config = dict(
    n_layer=12,
    d_model=160,
    n_head=2,
    n_kv_head=1,
    head_dim=64,
    d_mlp=640,
    vocab_size=1081,
    activation='swiglu',
    norm='rmsnorm',
    norm_place='pre',
    norm_eps=1e-05,
    positions='rope',
    rope_base=65100.0,
    rope_fraction=1.0,
    qk_norm=False,
    attn_scale=0.125,
    bias='none',
    tie_embeddings=False,
    parallel_block=True,
    init='uniform',
    init_std_qkv=0.0395,
    init_std_o=0.0,
    init_std_up=0.0395,
    init_std_down=0.0,
    optimizer='adamw',
    lr=0.00209,
    beta1=0.95,
    beta2=0.99,
    weight_decay=0.056,
    lr_head=0.00534,
    grad_clip=0.5,
    warmup_steps=291,
    schedule='wsd',
    decay_fraction=0.748,
    decay_shape='linear',
    final_lr_fraction=0.02,
    batch_tokens=16384,
    seq_len=2048,
    doc_mask=True,
    train_tokens=153500000,
    steps=9369,
    dataset='wikipedia_en',
)
MLP neurons of a small language model. Each row is named by its layer, matrix (down: output weights) and neuron, and shows model dimensions 16-143. Each number is 128 + 32 x the weight over its row's rms, rounded and kept within 0 to 255. Numbers have three digits each. A neuron's up and down rows have the sign that makes its largest values positive.
After each neuron's rows, "fires before" lists the tokens most often just after its 100 highest values on Wikipedia text that the model never trained on.

L2.down621:153127144121106143112113098114142143150162161130126159232107064124146215124084091104144152122090152079169128124129060152167098083118109150120123167105095186125185120147172140178111124069166103088139139110130110133083158107155133175092180136154121182121162124096093203108146082112133125179097132107104133111120147131065107104180119136114068136110167126061097088189124128117094191106108
fires before: "202", "/ ", "201", "March ", "200", "October "

L7.down504:155109159117070131123091175125098121121150095086157162064175199071175120090103144117156131142129157095131101138127177173091111104087107113142105145051178120129089109095113179171071111142127048078156137117122134134140138122123135158154101134181118105094170061127131081114094086149164092136100166136081125144154135121090129126129092137133148120093127087143114068167179203150172092121141
fires before: ". ", ", ", "\n", "\n\n", ": ", "."

L8.down323:101089106089126114101184134059148159061127070087127087109199118156086146132128116103166150131083092084118129136132121140083093114135106142100140165129152147129121127098131122151126158096102166150115098111106107142075154164113124095088171085058082071163117118140190086143086133062105111084116167133125111093158130111106174142088119122132125099081115158112102110068111070140114162147183
fires before: "ed ", "iv", "e", "e ", "pl", "=="

L7.down476:132123178095122133118121093160156111145155112079151144105101204090062147168148103157123109081115092124106121072135130146142071140183088177071155218130108128141108103171116112172165139138066102163133110127189080211089094105196123167126087183075101148122158134131197099103145107078139129158127144071145096155126080105126129107114107148157137096179138132120106153144111159067103102156144
fires before: "d", "e ", "ph", "ed ", "-", "ern "

L5.down562:143081102144107127184118101139129065187153114082101107115152150045145123165083164126124174124134059137065192160178119127109073154128134082129085131174166150129109101146076144145143126099097156125100143103138140170132188131081177093135138123113128155083114165111088126107126139127119161076121107140120109126108132145171160126152180209138096117101214073162170140083108118163103136096117
fires before: "e ", "st ", "ed ", "is"

L8.down557:128111171145146127084130148064171159162095106161156160201071078170116089123110170113184148077130141122070087084141131111128070123095107150129119123143158146111162111133085133082071127065114144176113131138131154139078102081064068095144158119096110141169126149108123143159077149134102116113166125100104133138149150121075130107160138143166138154166135131111220193082134149118121219141113
fires before: "e ", "al ", "ed ", "e", "h", ", "

L8.down515:118173130065153182106089142141118115059190091086156168126120149185117163161138090127094162122150149087075076144084169134131138135148128140098153130120151043109152162163089135091173141128144133094108147052172151071086146090181141154134116103136102117093159101097096149148159107111116173100144145152109132153139093131121161151085200157156082139128150164141068136138121120195162128119154
fires before: "\n", "\n\n"

L5.down239:198094156111183187161136106136171055090161118154119138098180143112075149147119070141083149134092131134113108075126167180162122156134110157125047145075157120133091155109169063097097160138144083142141149120145106114144148170149086121151157164103162088095156102196172128106139138082135080127115167129145116106124121079107105137105066158139103162092115197159129080162113091091156143181078
fires before: "ary ", "al ", "ent ", "or", ", "

L4.down631:093066119125163088090159138110146143103149115170081141061088164130161153135123070138145090054143129125133153158147195121190088155151141167154087178162067134146117172120135133140199130129141117093138150203127139081130174068177123171134162116130165197158110136110159096117130135123173103098130159156171154109150105141084152127115171112095161137122109199109146174144147187164148138099151
fires before: "al ", "d", "e ", "c", "er ", "ing "

L7.down30:128116156106146119133058149126083078082131134127103109104189183123125115097141067145147102154094160115155133124171141190080087067154089143132135124122097085108114125113139147187185130080173126116127096155112110106113165121099091128177111147098116104140181089172101100140183160116134114129123116128158161148124170126137104093041100108190072064084085168103066106157133127144113139127111
fires before: "; ", "d", "T", ".", "N"

L7.down595:107096140156146153147158106114149113113156133085160116135123190099112084177123178129141175141105056130104086085128147113147088121080113121129143156159153129137140158138164121146146157151139150120145077129153182127190155107133097129086109101174109116135190133159176087071114090111193040122198137128182137115170106131157096077188139119147131156139143017121101115105145107179070065144112
fires before: "c", "ial ", "k", "k ", "als", "ally "

L5.down144:143097128110165111098110143076140109118148119151128174160135104116078085096110145109151147146091095174126140086146138101113119118076152112175141122102108165151142138094133145117068106155138135152169133127099053078146176229113108138131123100160064123131130105139184176160136138086116096123179152134133115129125115133130134167145094072128152137106134125124010081154180190086093106141101
fires before: "di", "od", "ous", "ous ", "m "

L5.down442:149160089106135139167127154171123123079130161153149141129131143114165192167148152155186145147095070128189133126112182151078112132109109120089108172123125121155114113097195098103094112170158147074142089126078133154170091123134134135116151131118130174099066145173138095090144166090203111125146161159124150131173186118158125152165160158132114156070069062112071125091176076118098150109079
fires before: "ag", "y ", "ever", "h ", "u", "er "

L5.down25:155071087143135154122090172122090134107158073150158126147186110166127073124133123119049132161113113113200118153124132159159104177190158105175114144111212133140157152147108077134141185067168160110120134135105160167140169099134144134104090165170113133169139173124106197081131128115155158122086141119161122134116107154146063175152114152137140148129167090093142182082092140166140161064102
fires before: "ed ", "h ", "oy", "e ", "ted ", "tion "

L7.down301:140135142128107116156138128101143144072144148121151161123210130151076194131160110121121152150085121117110148132102180116146105129142106124065095153090171105161153144129206130163112184149147157144133173142086142165168114143107093092148173164119140103143108198079071175103165149139142125169140191163142118101173056118087145098158121137141076111170129114114119107145152149171186137082136
fires before: "ch ", "ch", "2", ": ", "201", "s "

L7.down45:117147148138053164156147092087134093123148142124096104176138111166163084122131165138220126103108124101110101130124156152111148148112118093121178101139179173163140158117137114159145115083175161111154092156143108076136197147088089123151102179214139171127126178134131174132110138136109114096142118110101147092152160088115145138181173149095134168162076145124088144063106173100125139139187
fires before: "| ", "|", "n", "d", "ood "

L7.down26:115165129132100098134150101153065091130167130141147100146111157146179144123144055159161096189054138155151141114166179138113103126138116154152154128153195137098078131109055106060164113115111132116126148159120078188089150109074085179127085151149148154129128073100145132089135122088152176179143178126149110116067114141147105169121216127119133156125062134105104171126105113144066088143124
fires before: "e", "e ", "ing ", "es", "a ", "t "

L7.down302:103096100117113134121107093111087055143102154150098096152119151165149123104132135130137148112172089167100124093102124129182144118120131098099090152116111105134150152189137115108120091141157057085151101185118132104146122173146082150217098155150090111124087133162110141100144146094183116134129106080184127180133150080145147105131070139095072168107109203075108068143104068159176140103138
fires before: "ted ", "t", "ary ", "oy", "t ", "ting "

L4.down173:111155140090174129129086160054186134139137040185173105146148061156116110100122190129142164135136169129169148154191155108119135168122103133143117102137154139171144122130127128113159159092086144143119181123065097139138151080116072130109133124115118116129085112146184097137183085133146137138103150161133137140081111161073134160157163184137098106105131144094170115072164185090090151195125
fires before: "ue ", "ed ", "e", "u", "id "

L8.down145:110131183117123139142075091142188163153155134107149100173141141118151110201126137157143142140143137137148146110110160064146090093155171087209084131154112129168138149152125121105147085108143129037129106103095157159076108121155226133175173106157073128123160157107069199164150136138174106119126110053131138123095103130125229143114138150133133173143157176145139124114174112166162188145140
fires before: "3", "0", "4", "2", "5", "00 "

L4.down153:129142148131134141128081091138149166156135141155135115056111172124078142116111154148146167103086164105179081121127197197108116168122098152128097143151137127096137162084099057109151116137137093118126172157087157067138072090100090131169134143154150086166120143145164122161174079194113106097168115158214110112109069151187114148148156165117140187115145130140143171192083131095143122198057
fires before: "ly ", "ed ", "n", "ted ", "tion ", "u"

L2.down250:113142085094132134111108121111118145074125112173129108213168102121114171198106107140147143117061151138079063146140113135108108088110156140107144139099075106114111107121103100159160064140141131177130095123204177108129139128146176074143075108141147093128120179112149118073132125111169155135127142170058148089098110143089113147130173152142120117126148132106164121160159103178189244064140
fires before: " ", "ated ", "al ", "ation ", "k", "k "

L2.down341:101138077188166124177151070211104171209152200078152161119117102141095133108165117118118049140153127175104124147166146099107097137110110093105095117141115074147099175147126122138092118121138160087139135119179134148090106162147100090153162114137152110164118087150185103131141114139095135057156140171153150160181060138089129107174113197163077116139144172102121075132153106145112111149149
fires before: "- ", "/ ", "ond ", "o"

L8.down63:162122100132081111150116133106130111127111152113118137067116128192078086053138159172062123098105106180160111164108120117128154124105131098127110119094117147139128155141132143177119152129170230149176123165080174165138143118144143102156138117197133113196075126115106208108125125158115140133157118158174084162154140128145147120122067121161059115163150218102165107092173131111147192138185
fires before: "| ", "|", "the "

L8.down157:143078102143072167143113121159105171125066152145098180109132092159118126125143164125071101077137097109130073132067102109105129149173107152133162146108137104100160163096217145165113128147156147161146170125144132071161104108120131098093122138163096141097167185139117158072121080117064160111123143109106094104121148129123141134110084167137135080167123194091194151155144106109102142057145
fires before: "e", "e ", "y", "n", "es "

L8.down66:120162095071120086120114177133188115173144112116132157051116090118135128104164105161069138119095089120100154069087057162161081141089197133098116117124120082138181132170112174101089168112170080087080137121106127155150141156141152128105149093159140112127116094070112030158139152122134153175128087091150135115079081115164121105149188142117115144164074184111148143144125141157138099150092
fires before: "of ", "in ", "at ", "ent", ": ", "z"

L8.down517:129148178145058216178172082103122079091110144164129108205145160155106211131107064095124154128131101119126162120122096145151110135180074098177168151165136126141169162071159150112159176119137151119126095047091119143165125132109146123137113070158150148125123123172097154100162106163124067164163191147111123132129118163134082102171133130130152222093166131119141122166110110130147159136108
fires before: "| ", "ed ", "er ", "s ", "al ", "e "

L7.down461:137113125052108099119058123126121126130129094108121111157095164094145161124142135143155143127116099127134060121110083182072137117121108070113133146108160119153122151138130133084091129033112146134118129164108110091097177107166173144113117125135124145116154104094107112057150151131120105134148112136091185125138108139096140076110114102116167123093153118174095065086064137060082218125155
fires before: "di", "ear", "al ", "ally ", "ti"

L2.down623:201105145101128158143137119102090135084097088116119067000171113149106118113150121142162131118076111142199190110095135129163157100088129129122132095155150107133111122061145162093138124151130175127082111149138129158164149099074106118136109184081143117115074097088124102200104137085102110115137120107136111126134129135132165166129107121149094109112113127142136111178119119178121000052101
fires before: "il", "ild", "end", "t", "ic", "s "

L2.down420:153163144142125148116094108090173181167122137137131171039160144123104184133167084088156114189117142111144103166099150118117086106178070054143098121133129152089174142190170139143170071179152134145099139131113123122131103124118107141153139139112166137155126153187118170083130072146043156197130155147146086086126115086059161112134152118145045107130120068101101106126109185127166044131105
fires before: "198", "199", "2", "201", "4", "202"

L7.down447:123120112135161126136061115149178148173102105109127160179119075130094189095066048123151120173166165099184121190073172160182134114114182108139104135131086168158095143121128148147163101148117158140114108108089146158101138125138080098189165154076121184175092138127108144158147148142151178137184138126163029149115135085125079067155077206138071081115129125090160099103117109130155148121171
fires before: "s ", ", ", ": ", "s", "ed ", "si"

L8.down491:119153139138101183132188148100164099105100128117071154062241181089126149106169157130129166110128133151157118161153138087148146061096123059145112124107134054127158162143141111192076171107142144104115120148111107132152170092099178163130116098154113131115153158114113189147144103101110135143095219138115123091142138085162177135157088198138125137099113151122125127130092162113073122144087
fires before: "y ", "ut", "u", "ic ", "ic", "al "

L5.down499:146111128111085161154131065163198166118139152138126119147104127133144096150157077189097101164103054120145113114103104091139111141135173134169125136129088106058129158106151112174176109176163087098128124150108154160085141107095101146111164149149120196122129126099113088120111139158094124162160140140148139140083150088121158154127069116117088069150076217145127114071137146136148122108058
fires before: "ed ", "e ", "ned ", "er", "n", "er "

L8.down12:168142170188090161131185136149155142111121183143162084149076082101192168072126078150117149173150144140077080156125116082087166157153139143128143144121149201158126113090112121135073117123146200080130152106070158143111170096090153147134115080129095134159102102091119138090081081132134116073084118102136114128083074135122129155138129057131180142164085156079066118194109125110094136140156
fires before: "ed ", "ing ", "e", "e ", "ion ", "ts "

L5.down64:146171137089103068077085219110100089065116111101183161087157148152145158118093089121086114129125137132156164150123148119148098126206147146173127109133134082130156139138150066150127059154134058144173103125132159071129122064195081150192121132126091077117100125167101166120118110107125080180127150136126123157106139120093121089095102098122126153065169083093113068118153158167135083137105
fires before: ". ", ", ", "\n", "\n\n", ".", ": "

L7.down624:122099127183052129138156115089190102117112121130125082111157156106120124137189197120120120102095116141149138107151148138173143123109077182104093151150131133127172155115090147155094136094134104119093103051137210178116111145144154096151165066175141129134135170107151098124095134112121078159072108123096186152094091104136091099129143108099142168121149105154127129075115076160058074106075
fires before: "| ", "s", "ing ", "si"

L7.down520:138148149134109104148145143189225101116123147116179115111138125108048100209144117079078103089134159160164097129151138171145114168135140138113168100150081147132111131113168149136145114145119076113145116065139146117121122132069143144134073116088130130106124065130172150171138115128116103166154086124102151177133126149097146074098126162128135178148146253132133149150205079108123123108073
fires before: "an", "any ", "st", "le", "ed ", "e"

L7.down435:109148124183074100159114118152101092102167119085177104065126114129142116107118136199137121104134139148144108112110099130117059123180136088123101137084170074156103140114142160145109119164137147080153171149109112158100182139159093138119148100177071080138103173127077111091123101122124104118079109085108159120093143186103107150139046166113133148124161212159053107184122174143197125137166
fires before: "\n", ", ", ". ", "\n\n", "."

L7.down61:093129170122075182216162093159146144157121142154160149101096131136124142166135110137161116097144098152167149153127223190159135096148147179137147187124118174150104182160112060076096163103101157084115101084094170158096139105167127106160102079162123118119111091170136147159123055125077163087127188108117158105179161092088131119129064141095081141113123131124105167097129104122101113163136
fires before: "national ", "n", "ac", "est", "c"

L5.down563:229077155144073133129159131165132174111178081130075124071114126086114150136077082113210163131081100126109100146087138113108140115133162113117124138099199149128116156196138132100095121085132128106120097118050115136168180150121139173153100139155164131124120119155122160160085145109120156139113086116126123057093099189160101118105125130167175139177192148103192150133132100156129127159146
fires before: "ed ", "e ", "ing ", "le", "s "

L2.down178:165118122114180105148109108109073168183103104133136178135100093132116099109097102089026092125109172090166177161128138074134065114137079148129126088126098167139187087173155128128176125103172122149100146096135128140133131116132154115142166144109104176098134099157114168080126154162146112196132116123118105103105185157075116184121124124153105117076106057110085099182089113103119105122154
fires before: "201", "198", "199", "200", "the "

L7.down470:136121078143117104161112113116054157085090079185044100131126090154151185115121173158165164167068120103119126192153141199068140169140138142127143153141149108134125124132091101165103123151134128122105141181169141130067113115098124125107105054154085130131125121130114129129108101120107170161139177218126121115128079124113148159087130095127125089161119179082195180121163119119149138145150
fires before: "ain", "e", "em", "ed ", "ain ", "s"

L8.down433:142148097153116140097114133167081176094146179111143152146170116161109084175166109140121147135042085074123156164118071138104128120174073077135138129117111144181063128132139114145193077101136121121114123106086104167175108087115110114147102043101119133126134130097077165116115155072150126071155120147127126111140139170160136091121067144130146143083109131161111092051095161097059160181095
fires before: "ild", "il", "th", "m ", "y ", "ag"

L4.down4:193167180071134129127121130054135120137141087135108126081102143161135102126153131067128082171112118109167166116127069092125133183083120124155130110170076082142167150113170158063113119145141156102150177095104079141109142057114122141152119124143106109117131061121136103125065147158096130082201114161132137156152145132075169119163120085077125136106162078143127114091063132088141120103129
fires before: "i", "ic", "y", "y ", "end", "ical "

L7.down626:113125143143068131172110144111140111128118104129133092181125112085099150091098168192132175132099127142094190102154077126137102110124078086112200130120063083139121169143143151113130140118147146108132124121143080186135208158101149112133148148078172191132129189143034156088138132144162157136109133122145143068102117115114104165141106102119103168157137156112176177151184160170079190094123
fires before: "st", "ch ", "m", "n", "f", "ed"

L8.down344:071134077130121125165118105167144213203149158066136161139106128118131128157137151145178119131130126128177119151165166137132108130112113134104136157106167140124129122161190143104124074041129151130119097140188138086146152128112112104198101123152106132164095117155134122173135133131175108120136101116104137079159226083102110098215123120130140124113038157151160195122099184166175128069160
fires before: "n", "ard ", "national ", "oy", "ber"

L7.down297:095143141197128109150128132094195143108094166106142091121114129119120190136099089126113127150118146126132105163088135147155129137103129154070077115186121126172104136114167160135140157170153135162090118119118130165209147116110140149178170183120121142180075185120073178161155104111130107136115133097186150152099126107168067104208114107144097111125132187144172083107088141102105148176189
fires before: "m", "v", "ed ", "ke ", "ge ", "st"

L8.down112:096139163150147138114147114117084109053154189136127085116123111081146099130155108123080077120141105102067158167125149088166138101169065087095094104159172141111099241062101145169187113105080138177108115096094117153139159114164135147108142090156109078121152122129134104095099159127124062083117118106148161125127103145141098146048125172156200123137147128147152121140127170095143066110123
fires before: "ild", "il", "==", "li", "c", "ub"

L2.down503:106150155122129102124104154173142109130090094159101110097088162136094131134082069167191130145164077156156177064075187146149113144143100087129155157143179113127138125097103190109158144119114141111188182117094178126181103089149098083117149132133143120121087192140126148148144123127104085141168090095112121104094148186070139112136109137139077090101129170069087172121124124099101179062115
fires before: "u", "ut", "r", "re "

L7.down102:074127178100124102105129152093092128122164075170135188078100171098119128139145123084077127107129091125162152162160171165108120125062102129094145148104108105175190149109126169141127133153060144106098133113110139126186119139163132069099154149176176076136118133170119101155170162121124100137119120103081146151128079116087117133126103076111190149089125173147173171186110112100092109169136
fires before: "| ", "e ", "n"

L7.down443:191144105142125138123099147152159151081170140163153147146099111102096106159103082130132045134162130134158196132123190105114112083135138149145075180141161120168139133113125168133148146088121075123103093008117149099106089145130173071165130138105155142105117086109157159120090138151121098097109131125156125105170133163053186177134112131142124139068139141164094176109159136091158206113110
fires before: ". ", "l", ", ", "-", " ", "."

L4.down51:169164095101076086119055153135091117092128088148168171154138160108147135182143126182115146136057134076123092174185134133114157168122144123061089127149074123137114163168095101095169028172148138121163111101121169070196215103130130146138096114094087035172123123158132093149200115173172119139115134075106148156135140091132151132123187121150114127150155168120132156117165125152127139145129
fires before: "st", ": ", "n ", "u", "n", "ers "

L5.down100:152150156111152128108067163106218146163152151115156132080122123084113101126154166136052131077166094147102126114107141146135113144184087108111135079106139133080140172062152139121139079115135151160152184154092123058113088092110174141140145094129155115101152078159126138153132097143122094132170148106197094143097122225108112176101091168158080172132119178138118179068112125134160156209117
fires before: "0", "9", "5", "4", "7", "2"

L7.down54:079154091090170124134130130116097187084155090136139107091178126127145138124176157127182103103096156104131151159120191110058141232161130063123123127146142128113133151079115139115133124114132124130118148106154137145145135099192116118123100149119193122159087101126142066181103087147126097123092143130085160116180127189139098135075092134111093111085105095154160116173065143114188125106115
fires before: ": ", "| ", "th ", "th"

L8.down463:106131142087152136090187088126174161075132118104187088125161101151114092149117071142115134143121135128128153131137172093155137124161148101129157127217157120126129153121150145121111124067154090135096178078200115128111113083154155171084077060157134142170105156147120121107105116161132132113105164134099197153181126147162141132163133134095101095131147224131173126135133189071186127079097
fires before: ", ", ". ", ": ", "a "

L8.down536:106113133128057127099103101109154182109130121115082115099092121113130096128071153112094130186092190074157133090068110110155167041118100095143142148171156097109085147162155172108108178092118134154133138063066132128175154101140165132129117141084143140096131183123101176089142168086133116100089134147121132076107132136071163151146095062128127161083071143158097076080134167071139130148118
fires before: ": ", " ", "\n", "\n\n", "us"

L8.down432:143137149090086162089171137128153066099082127104159150138147096134159155102112165157107126161143157111139122140112154095080162171179114188089064168064157087144168129151139082174107089148144106111066065127145137132134143128088107139110164168120111134115094126156081153124181109136140078167076144161178141163095124097117092122119080106157097088107133118119198135174139103228148140158075
fires before: "\n\n", "as ", "m"

L8.down471:112122076128132139102176090151142130105154149148132102251174137098114149112121114144174148137079148166133109127139092102113183158162063095084161125131084160127178107116165091095170155157141124118115083071161175077099109155092077135116145219110082124138158081097146164113133074112125143116130152144145098116136105110110125157075123101156165130185063210127141127088139047154130157166112
fires before: "| ", "ity", "t", "ated ", "k ", "e"

L7.down206:071113093179105143158203096062118060090102157146167098170133059128115139110072160139153164145117113145079099115147143138113158156168071094144113120138160093110194148133176106149084121147187153129101088137076110159122146108091067093092138101150143149140129113141161112135108141152124069145136158204131183111151139146164127131128142144170134169119115108112121188143188159164112133158103
fires before: "m", "e", "e ", "s ", "our "

L5.down330:127104079144135082115195084130182070128185186182144174107122096140137106139148116099120096124150083175081103187168133138168129107121151149102123131122110138145096112087122106088125151088127094109135112075127165119200097103119135153181124169149144125147149187202108105090162137115128140091085122151155183206179158122132119096135170154164112111166140193134121077108091115189146077125135
fires before: "ary ", "c", "ar", "te", "t ", "sion "

L5.down247:123080108156149094056152173168114078150086100163097163156100102117117142146126097117097120122138160073184162102151146094170112133168159109092107124147146108203121172171164121167091081118144123123169098072092075122088150181098096110128101122114131136127185077141149139080149156174139124127137094122161115158151133117082229122092135189144140050107114092141100153138078171166162127182142
fires before: ".", "; ", "W", "m", ", "

L8.down217:184156130107113060105149071107122136169116113111112176133089129106176166082103151134131067100098169089185154137102179130152145162122154135101129152160131144068091168097120138157143103144083168163157160153106135132140113121090086146154124152101126167124092109167085153100175109164116163092134144166132122168141136138155108122178113100104133157115173093138158157132180103098152100119185
fires before: "e ", "t ", "man", "m ", "g", "g "

L5.down626:150100095144132181172159098145154098190166166146092097098166145136116131086133143143196158068155098126111156133130186168115136120106117071134135116150168165127107143079093098162144157137163134112081145134215148139070112141094127145177043149102130181150133102116156143175108126078128140130181123100135088097158139117074158155127096129102006116138127184135111135140090053141109179101122
fires before: ", ", "in", "s ", "s", "al "

L8.down310:116080170071112142142161171133145104164104118139134073111090168117099146134134124159084182121134170144119122108086118162145100148134144156138128120035089112134147126105127097106069163093135113071068148135113143152053080089086085142155165095132124095111141107139126181139135170050105131123148073142085149121178134171118134185127141069124123201164120197143174175173151115147112099069089
fires before: "l ", "e ", "i", "n", "fer", "serv"

L8.down423:144095151116129160203058111171113078130135144068156115152143130092116098102190124098171134084143108068134162151108156074140103134151155149096171169147078160143084105134185122202089146089087154112179126171152157116210112113163108138115098141164131171123161117094090136161174179134101111178104136159202097118155133155117116140067146106151170168153050116133141146069116152156147135117130
fires before: "ag", "s", "t", "u", "us"

L7.down623:159120078122102171176098095154072087104143113163125123093157142139055111097072153076174143095112169096111129154108104171105131155084126094155110104157189177130102140085154146083116148159171155109113140084166106125115125222123090144139134182165108144129091115107107091083100096093150111090130150182099164092073134119155126101212157176133150108147138110184055142141143090153096142109159
fires before: "es ", "e ", "ed ", "an ", "an", "ing "

L2.down496:126087147110129133142133126103126161109081217121123151251070147143127159157145164123127126074105122125117100098145095126070121156087204122139090126113091085116125128085125103161159074114145190183147126136146149114146160081127150167109143107161139134135125154104161096119087110111113075143162190091116112118153166106094120191124130139117184111136117238084166090076160136137128200103117
fires before: "| ", "|", "e", "|---", "ed ", "al "

L7.down597:095140148146125102166156121138084136138144126149132161102099062218125056126110168158109093161094104127164140166098136085181114116156151162128182080137105122060089113145135113082137099106138209111111109102132145115130081087125094102131179193117172137108133093122118085240154081165125145123078166119139100121154137150139092080141157165166173138092127069077181128078124134115143115169133
fires before: "e ", "d", "d ", "m ", "w"

L8.down180:150023141103152158164130110166076124120158106043121177108114142115087138100105152173118203146085145136084136113138147164131147130156150204084126130133092094088160115141128099166100122144153145080113200134127131104156135133144136120060165132140128164113113080157126129082105125125062154140120122111158165103156097176089134092154181148128129125195181040109127100171160128132096155153120
fires before: "\n", "\n\n", "is", "iz"

L2.down42:107126125083081141132091161129181050143136235107116118071087118086147130172150101154182185072174112149166072142122117117183145158119143136070132118102120153138174207123097134092104109097158100119149174065125175171141120178074152117135135113160086110166130124131054160135103138112113139108118128066142150133153118130082132091110086127168120112099131196130092179100157125105135173111140
fires before: "national ", "g", "n", "c", "stit", "fer"

L4.down404:088121137107161156139171131136102195093083131149163072166116101120178155132099112092229069142148122112148163138070146116146045161079135100188122168123124158113182125078154099149171155142136098170107147063112077102116150126146159128123164173121147112133155119142121134149150126107150179110152111091159153138186123150093130214067143151056149098153064138105118120108143101123091170148106
fires before: ", ", "s", "\n", ". ", "s ", "\n\n"

L8.down263:198131126103090120115096122146096099088141146159092116235164147112112157105188084189057174129114128119132133165086189172203114096060107096171167143114144117156148138130153116129090132123110107089140165140102163121115131125100111129092142161130155123118109144085118108049155114123134117161130101166174179167160096096133136145130103140100201135054113101116136087174112099153132107088134
fires before: "| ", "–", ": ", "). ", ")", "), "

L2.down537:129106129136112106179108113105123114134128117118162135138123057095119151142127084150132096084111132169134105145147120109109127121119123121128084148088068147100145106148152163198151097119143080121113126097153069146130136144123117138080146189172138082085117148088171106130154151160075215107136130135079140110145126141114121122134074035119116160120116136042105113011138157092164202188099
fires before: "| ", "f ", "es", "f", "ess"

L8.down111:171139106140086109150086120171077122090135117142153120139093131126116142159181099142077113120135097115188103134082156169151146147134089158171189170156123140106161093141071076165067138190178143091151142106093127148172092063157110175121087130150128203165108122085106173143154067125178124151125078107137135103167117130149146148116097166147145115141114121076049115106105154105134186128173
fires before: "| ", "us", "ity", "ew", "e", ": "

L8.down509:147154172189103149119124092123089120186094105101058129113080096168124119105101130149131165160107177142130122066147125121131094151157100161110111093168172103129130144181153095132214156143101138069094177107152123099097055081097150115146103118115129124127089170098120109118108155121090146125105165136078167179157135151172163135134126113067160091140128136132132081080103200101165138114150
fires before: ": ", "\n", "2", "\n\n", "% "

L4.down365:141094148105137112141152103117095146118160203088128080170140132162128127145122153174156122056155077113164160174138162132103086092104114178134137156088189080113119156101080141157073069144094122121125130168140072103154117166101123130107142127112107164156113063135124113163089141075118110102099092105140139112108149157121177167146116100086102118136160164171079148108118134032182129108136
fires before: "in", "t ", "iv", "s ", "s", "nam"

L8.down608:136138149214134113185132115152098125133136159127089186132149163103107160143120060166171123109133091115126113131135103142153133137099161156144149171138166206148082104198170129099130134150146098117121126110097122162097144140172058124078106125167107145135185139120125198168050105128088155163124228109076169142149130107153130139071100150174166167131117100164118126065101126139123101117177
fires before: "y ", "ag", "l", "land", "u", "ch"

L7.down524:098095175078083148122057147163146120154084138120058155185103144111083117071176108099052176129174130156113136116123143122123181140127159164127122145111148117122136112106149159055117070120101127097099128137158148157091099123116098056167094080085167114111124094113149137073091127148168154140147080124082121044071094099107122114160070158102067134106136140131058101142121125140149124144154
fires before: "al ", "t ", "ro", "n", "ally ", "op"

L5.down234:139130171088171125169111104107181075121190128049094157063130138146096150137146176129113136167160090126144104106087162118195089139086161127123117086099171212133130101115085152097062071151161179126153139120085140101150166087105107161082076112162163153121139089174077127111106136115138127115186162112087146130235144138131140138098128109130144116117084179099116129127136141179118141124089
fires before: "em", "om", "u", "op", "ic", "struc"

L7.down326:168139113098072098069098173154177126149092130107133172150105111118096147081124166145092140135144114125101156121134132114196126079163123128060123126111137149140106087163133106175150134155124187157103128087123162078171095181133093083084108178051135080110147081070123148180160135152112101070105171197140166164180169131127136113067114060084125170053144068092131189153098132156154166170095
fires before: "\n\n", " ", "t ", "se", "use ", "ing "